config = dict(
    n_layer=9,
    d_model=192,
    n_head=6,
    n_kv_head=6,
    head_dim=32,
    d_mlp=768,
    vocab_size=2048,
    activation='gelu',
    norm='layernorm',
    norm_place='pre',
    norm_eps=1e-05,
    positions='rope',
    rope_base=7960.0,
    rope_fraction=0.25,
    qk_norm=True,
    attn_scale=0.177,
    bias='all',
    tie_embeddings=False,
    parallel_block=True,
    init='normal',
    init_std_qkv=0.049,
    init_std_o=0.049,
    init_std_up=0.049,
    init_std_down=0.0,
    optimizer='adamw',
    lr=0.00298,
    beta1=0.9,
    beta2=0.95,
    weight_decay=0.0,
    lr_head=0.00595,
    grad_clip=1.0,
    warmup_steps=240,
    schedule='wsd',
    decay_fraction=1.0,
    decay_shape='linear',
    final_lr_fraction=0.05,
    batch_tokens=32768,
    seq_len=1024,
    doc_mask=True,
    z_loss=1e-05,
    train_tokens=182700000,
    steps=5576,
    dataset='wikipedia_en',
)
MLP neurons of a small language model. Each row is named by its layer, matrix (up: input weights; down: output weights) and neuron, and shows model dimensions 0-191. Each number is 128 + 32 x the weight over its row's rms, rounded and kept within 0 to 255. Numbers have three digits each.
After each neuron's rows, "fires on" lists the tokens most often at its 100 highest values on Wikipedia text that the model never trained on.

L4.up584:163106124118083157101138178125141102100141108138126175047173118134105125196111151092080168130152118189110166103081140169148160113127129091103137161064150128112120099155112078127157116098140103140102081133172103128113153110125124146185107128121139151174147115130117172112138090137089123143216128129146140141139132172137117063143146107077159091191057075157092177183105085101121135145190134157101186094104189110139187137159094190155098115153148093074175103152156128134102125100087150154113181152108108125116148122100161196121156065113146106159083164118114112176088136158109078183
L4.down584:182094144103138139111075219161113120118114142067132145141133110136119133142128154107130135048107124075112125147196118134143129093135157121154143164074168154108154129168074154161169108138099165119219132154130155114173089156119069111090137177164128130146119120134156109134191144133115130144133124166030138132169100077140117098122126122157141146129137137136074124124130129128123166110082185071156144087110134125149146140103063150078151128152153119060112111083055109121139154147099119125116152105121075161137085115156144153079089223111171169102127127184080132125105080187058146159
fires on: " d", "e", " C", " c", "C", "."

L4.up341:132179190103133128124162177127155113090135113158103172174125123097165152154066166087072152147156114131120181162062156127100104192089159141132121128097116102091092119143084118144115104143112168170104135137132120142072107168080115186126126106145133133130143150114100072158115127108119090147118186161137162146178088111059112142206169157151175076173095136164155118146033155119110103150071158082168160132135166153140070091127090088108173133089125123139099094045141090092118128108100185088115098206090165096153135129109162147137155151125130109108079135121120171125106097130103159166
L4.down341:147112155173088128129113063145111174165091155149161160088140122108131135159138138167164096150113064156112105154144144108096122117112092154128139103153121136127093077139080145035151167155135117131149147192115081127167121194159174161071117127091185104139137161196155088095066102166123132158088115141149124153070128160158131088107199159099110110172121121154125103108175098162142124074156121116148091084184120117124156165178201123149158139093164149063122134186162095104101075123121123128093118090108139109120108126141132111132086178174069116146105068143069112105117141103180055125
fires on: "iv", "u", "ov", "sa", "ev", "as"

L6.up27:086158109143103107081181179101105135129128126134139089163071138087103147188135140119121159161132137144102085165106142126128179169148088151089051152151160100100099136156242180140158147093162117145130131093134102157094109137126126132076133137085124079095152187086129122168144124102074098170135135135204083115129074137137146125149070120099127059127138151103104112090134120115087116083134105163125160111089154146104146112134141108150100065179125135160145150161088119145148106090180054099083122079132206094152112158168153135138094101186140143131094123146085072088111127162205148125
L6.down27:139167072107145161123101117102122107141110138063120180059188077141101084144135108147113106084122137102130140108169119147137115089121107097163100125090074176193201102148125112109131148147127195110168156141164123134167141075078096081159166127161178078112106170132142131132132108149128194116196062133059168102211191126082165120132138106118173113158091128132125162177086121100100106188126056087144119122122134111144159131076163124105068128158167121140145129143123121160150102122144128111123113139112067125097159091143172164132115154172122095182167149114158114137113110112038118129
fires on: ",", "al", " ", "re", "y", " and"

L4.up424:114137121219141100087103128087077138119209101129119150094087162118116136152109163157110186113151120130091157105080211095111120117122116115147118121082195116158128089100074134228107149117155175134137123126142113071139123173132097174095093133135164122157148144091124138168117130120068119145159148089135102156191070157120123120113163119081112139175127059085133151102101159151165153119117166126100173110140131113158185111104109180157092165141197135120173172165175127142097117108104129100144154138094148109155133166170140189156112074140114095116102203111115139111064080089096116085
L4.down424:155123109122155159128112153145104171152118144142130145087109114136119093154117144111194158066043156085121153081104125103162153094113058154070193138082098140097184121137122153138088134145121140201141106128147141174128105142133126090156175149158149149135127070137189150124126079157112159080174074191134134162135143058126164141103160132139088123063165134142119147154123096079128180164103121057106156136132130105135113146129166099112128071109138060166131120133103116075087132209089116138138105114113124151147088096113132148082153167094135095209117085189109115175109059128174109140
fires on: "T", "th", " tr", " South", " d", "."

L6.up545:116157181108154184142143151128140145103135111125099130121136089126140112159121114159175115175180138115062148124151126162131106140121102176143125090137077114210146170143107205162062105142115102127108115180067133120145171169110143148099174135161234131137183112111157090065091134156116124074118112042144143165186107116130089141144172057088106131163124165094138101122103095059134139097138123111156117132071083124128171129092158081158150106114125121141141176202116118087129142079101109168094171170133161152097108110105145153106072121147169118100111127149094166156084156084130091109
L6.down545:156104119136133153117115157149099054165071215056146165167062121123156108140140133072083120142101133147114127110110159172133159136135069133130119149234096139056173100150078107142204161142203107159089173114091125135092101108130177116121133117147140101165170117164120144120087083151097082129096112143120153111154144140137156125129122162127102160085128115139162082120130120106137133179160149143141099136129108178145123164133209175131097152139068139104121103101186155128145064071195121134165101125136156132164144122148039151079168129141092109147086096122129110090131118118123178115
fires on: "'", "ver", "b", "k", "ch", "p"

L4.up758:209181149150087131149147199118108093147119103146105148091062157135186125149134135150089116122133125187110138108096171096102185121155117168222119135100050112124116105159102116116082133143129164142059140105107103114170121171210175100117093132156093167070120134128106094124176141057126147126134139105150149127096125144101125067130103126104143157100079139085136117204119110138123146144122139089147152088148109142115137103084102149098093129158113167090146131076104143136133140105081070199154197113157111132163097136150126179156063188155103193156141123099116129113109071155162118145
L4.down758:126087147134083138163132075160068163094183088148119112141098117118086116128183099157101107120114103095166111127163120098139143184137185129137102101061154102128052141181157099084140164103172092190137144111167109115084167114124121134119089168137167143117148144146107178101144143134159158110120089098140162136140082099141218152128121133091057135159149089133098093175153128103113127152063107076122131111125106121233055059097082117125159126104137086105146144133157109150112126155096109162109098136139142116144164070163135164110154134088174124202141111135163094147108165151168119204
fires on: "ver", "ve", "le", " Bu", "ing"

L4.up414:073160166162090091154163198115145140076148113153116136114099093104173071159186141092112117096140067170119128113074145093155148139146133083193131127072105137120181140109158132125160154171147121178117120097113107141079144122109113132141083153141048109090130104173188115034128133118140069151180114090120136118142147186136108143160128086113171161112054145121157149123090128096095171133093093105169126110167161084195129148160114150154129040132110159110084183143156125143131120136105130112077124108049153109164178160149185132122094087115164120144138108112153139167103151111120166163
L4.down414:165135099128121114142164146186131136110108148139091120084135141161135137078111099122138151163119144185103142148152161112151172112115168157117109152154079095118130125091147126100115055165094122066151119105176094162150151171130197098135156130070159102181120129145099167113195153118105152134065112145141167124103137146138142105102143088160125108103124151097074082066189140183129073174154180120071128106139129149188106133087191143114132126089177120122123132168113108113113121078054106104132122201183113181164193113151091155074105169110121033134143101179108115081121144111164135087
fires on: "g", "p", "u", "m", "ra"

L6.up735:145169184167112084027108165119099090072108125140093176104088068123091186152181109123141123163131099142120150126080197104126130134136086114184130044080106141144136116144141165183144104095160164194140113127113173089122094154155157158166141157121178157184138116109116144142119161141100122118132147149103109164193057161104101082117092121153165063116108105108113101138117081116084092134121113151170137141112158124145073079098122103196087103106160105139103110184097161147181116140102090117171176121086108150145156162127138168161171118129127122100111183116151118182110107077102115128
L6.down735:099072136147134123155150126136150146149137155130076128136133112138142065146136109116114149092153091138092125116118151150077151083172130112114117170090157099146142116149094097073135127111129143122125098146077174127097209168142169088110113104130054162153109095119099106116131170119154152158197183173148093146112143145171166152107147134192067139083160223140061140149176102131177144152134070110115118094096110134094060128142072132134110052150111105161173117109099139094103168116133075108133187179159122119167118091145161084125136130161151039092195089153156134167106101143179139122
fires on: "en", "man", "tten", "li", "gi", "–20"

L4.up752:148116206176166179090102159133173128090123104126090145069124071134155116185133096175163119115143140166181133080130186198131175158132118076135122087061118099163087130098149158176185152094120097094115076144123135123114125096156126163114112136139160154163133114093130120094141107138145095096109101181139125151165141097149129090101092110072169096139101117078089131130167097149114110141173131123167111114112112158156171130152076154177099093092160107131106191158085112127106104077050149113073193184124107101204068169167109143125073141153115164184105122136132119110086124146097118146
L4.down752:111093118098064118188143175157125144159082145123152081128197082127152143201094174135167139129067104116103163118142073170068121149153134100110146102153134152124150122113121152146188148100120157181130092115130157080131105106097060076121160103166130155147122186126155136103099106163133155134130131142109170107134091139172099080163145178077173103094109139109103078111127142106175109148106073149163166109093076136111113102180093080147146100160142099108170116149144169102125130135142093043159141128074193057116100113166130063099106121116110151103123172159165165112144194092161139181
fires on: "ce", "ver", "en", "-", "ie", "man"

L4.up374:225170132134139113148141154134120114145116088160170162113094191111122117171134111166127130093120118090068124115096135183151128115151128174156137127106145118126162221145093198071113165127111157076141160116101073130166129091111197130150109141158100160106154106125124119162121212094107134158108078108128071157092094146102143109136106155076153179096130074112151167136167061086174141127123118102123202122159141155121184085119086140154113123169161170190168097107129135122126095103105055127147126109138184077159060128134150122101082147111089129155116154131097088144079105120105104086
L4.down374:108079171111074102145112152175179150159142181137134120126083128143113149161162128076158102171106140090153126145104103103165183165129168128133100128096075131125128139124083109160085190116143192115114121127156106158090097123059100083073118112123105067117140072144125075178137148186136173061155124062074138107109153181149129142112149119158115110172159171132134163159153155149090191162138133122072133114101094103165136095140110119105123175104160169116128134101131090068122064139111134161130175103149076119115127109059161063174201093122132115139192172164151123147125115116178092109
fires on: "re", "se", "ing", "ve", "ring", "od"

L6.up263:167167120128148059082092139077124174079160120156114115139173137125073103145124130135104057086116138105100182177128115072151100137161111105108085142112150139139136114069114196117138202189213172175095105143113123163117133097118147134138123173154126137083158145080159100089075108113128156188139113178121089128131096129155132086160134113114115116129190123191103143084139150135128127112096149145123186144142107113179115109095098105123114121136156133126166150144159064099136135128089096146074104198167151125104232129137139184164060088155151155114154097078098191135100138152116112153
L6.down263:029185162177089159135095097161107174101112179117044065122136079107138039114212109069122154191097120180150175170189138185123139209113100116150122164122123158149128139153133149078202133121113099135122145098117189069152155132175126132100154051081077130106075132138148119133117108136121173104112139152110175142157153172135110138112136159142109106132075092152129075184110152122121169101113064112129111094175112039126140115131135115130119113117101099138136158175124114156112084136105160120197128102131127142129149132128108112132134105121141120132111142135123144104150136123150114090
fires on: " not", " Be", "hi", " you", " we"

L6.up270:140129182102132134138213084121147119104145132184120121126091148100144066171054202108154166101133130135206105117109116086195135110164134188089156101101152147114124063164073155201132100165080175152140097111140165122138147180097148121035135181154134138085175136081091092143172153120130137128124136104178156106129026136146139130160114096124103099145108125110175090131131089114094135144177158160117133146142174160125168106132079156121085153109115167110127066115109127110136143109127117138096114106144150153085107130144154132164060149098147138180069152110100167160128117087150162125
L6.down270:132091109167136119124125098161105136168109136069116156057166174170164098102115139135197076091154168114130098102188112065098148160149103090164102168123075157126100102134153121140156136157121142144129175079081140166069092136143113132130150064175123100141102148154159157121119165186189141085165148112136122183163126121161137191171218095164066168142188140132085136135071146118082117081092135121167114129109066105131145148102127126172087085140115123139130163180132112117103134121090140133152142157089132076167122140093107091093156143157118111190138110105116148095140069121094044121
fires on: "gre", " and", "t", "d", "or", "al"

L6.up640:185131116101135093123087109123063101164085099151116125108091159163096149151171061099125165141114127172118078081100136109090205105123121174131119122134173129160122170131135147144165152157195077172150154145093153129119094150100088136175109211145141072080115107119175140155143104153103151121106174127149149192128135188089171086123109108126150149140100140101136203141132120141161180152158072141110122171109134169172096094094082145107140078161092133151127189143074108113141080134131066115126105164110160079157064171155132097148146083129143153085148178101084083144155083096165154131
L6.down640:135170090083100166115134130159123126131177016190128174074147148173136115101132107127145153100094174091152091129131110141145123141116124097135111154117127102155145179140179102084117184181172098145101123086111055121133158126102173128138116103154102123105037112142183107084112130141095148046154145160137103138133150158090137130093124134172095182178153085147087119120137144124170118094076167107140080103094170148134134146136148133139157103095156142187109108143141142122136070148131100121120156139128093105203125131133123185170144115086152144143198104205092134122056052094115140087
fires on: "y", "d", "re", "ick", "w"

L4.up33:162147131130128126051115139139133086085131127130171167124153097141124087083166160111133156160154147160105203155078093130150131140147142095203141086076209128143148114096148160103124159123152131149150085132143125129086122089145159155141150170149117137082162081119163092123065134149119097096127089106131145154139116133142148080222109080119183126115165102173096073069123116125079090175180146155137121180107093126177126154097068128154104114056114175084148171182186100107142117093093127123105120171092153132138122086132135124149106108064152134176121077116053114164179128125100161162
L4.down33:127113119049182131162096163127139160113106153128128126085106100152112081125049113125138151149062120168097167206142151141099140126138167080138155214157116117080132136143130152150175158181110123180164169148135113158181119100165053116126186090150090108100079125074150100110172155106125145167071140115097122146098154123094089134158129164094088088153158116088149101091148121144167137123104156120127171151121137137152100147110174089141147110152137176163142123099085125052145101155113093047166116057197151142118102069166071147119145144163083112096138159138148135110107169114109153163
fires on: "us", "u", "ul", "ma", "p"

L4.up684:151126088094109072110083183112101110188149075120072144126067071115146154091160117170086234133124156136163101094124122118097151132196134127102112107088210117120164067156192133109156146063186183127073144097118124113119094099148131124107121156145146148139118128100140126128113166074122146139170113119168149176136122141127169096162109146090102108160138064131111208150171119157123099068146157098129090144097128159147152115096129158124102113178101090106098164114135119142081122103148155151122143209144121076166122148175114162138127124169127169166140122091182183104130100101069143102
L4.down684:136119131095152044127081083091147126136131025092096165121195146158125144106112149074148136121067151124087129118178113083084199187151138139131077114128165104168174131115080175100155192160089134128100145133157137119109113143092075142104062179126160080128125128093088069181176157157122145152173107091111116125101125102121174175153178122151162132112167154083168174159171145159166100139092122156100136107144155139131167181119140177155134077061173125147083122139135112140166128098175082109113117156109075132117143183120146141090130114068152116108106144108127095126081134114148127099
fires on: "te", " a", "ent", "ant", "out", "ver"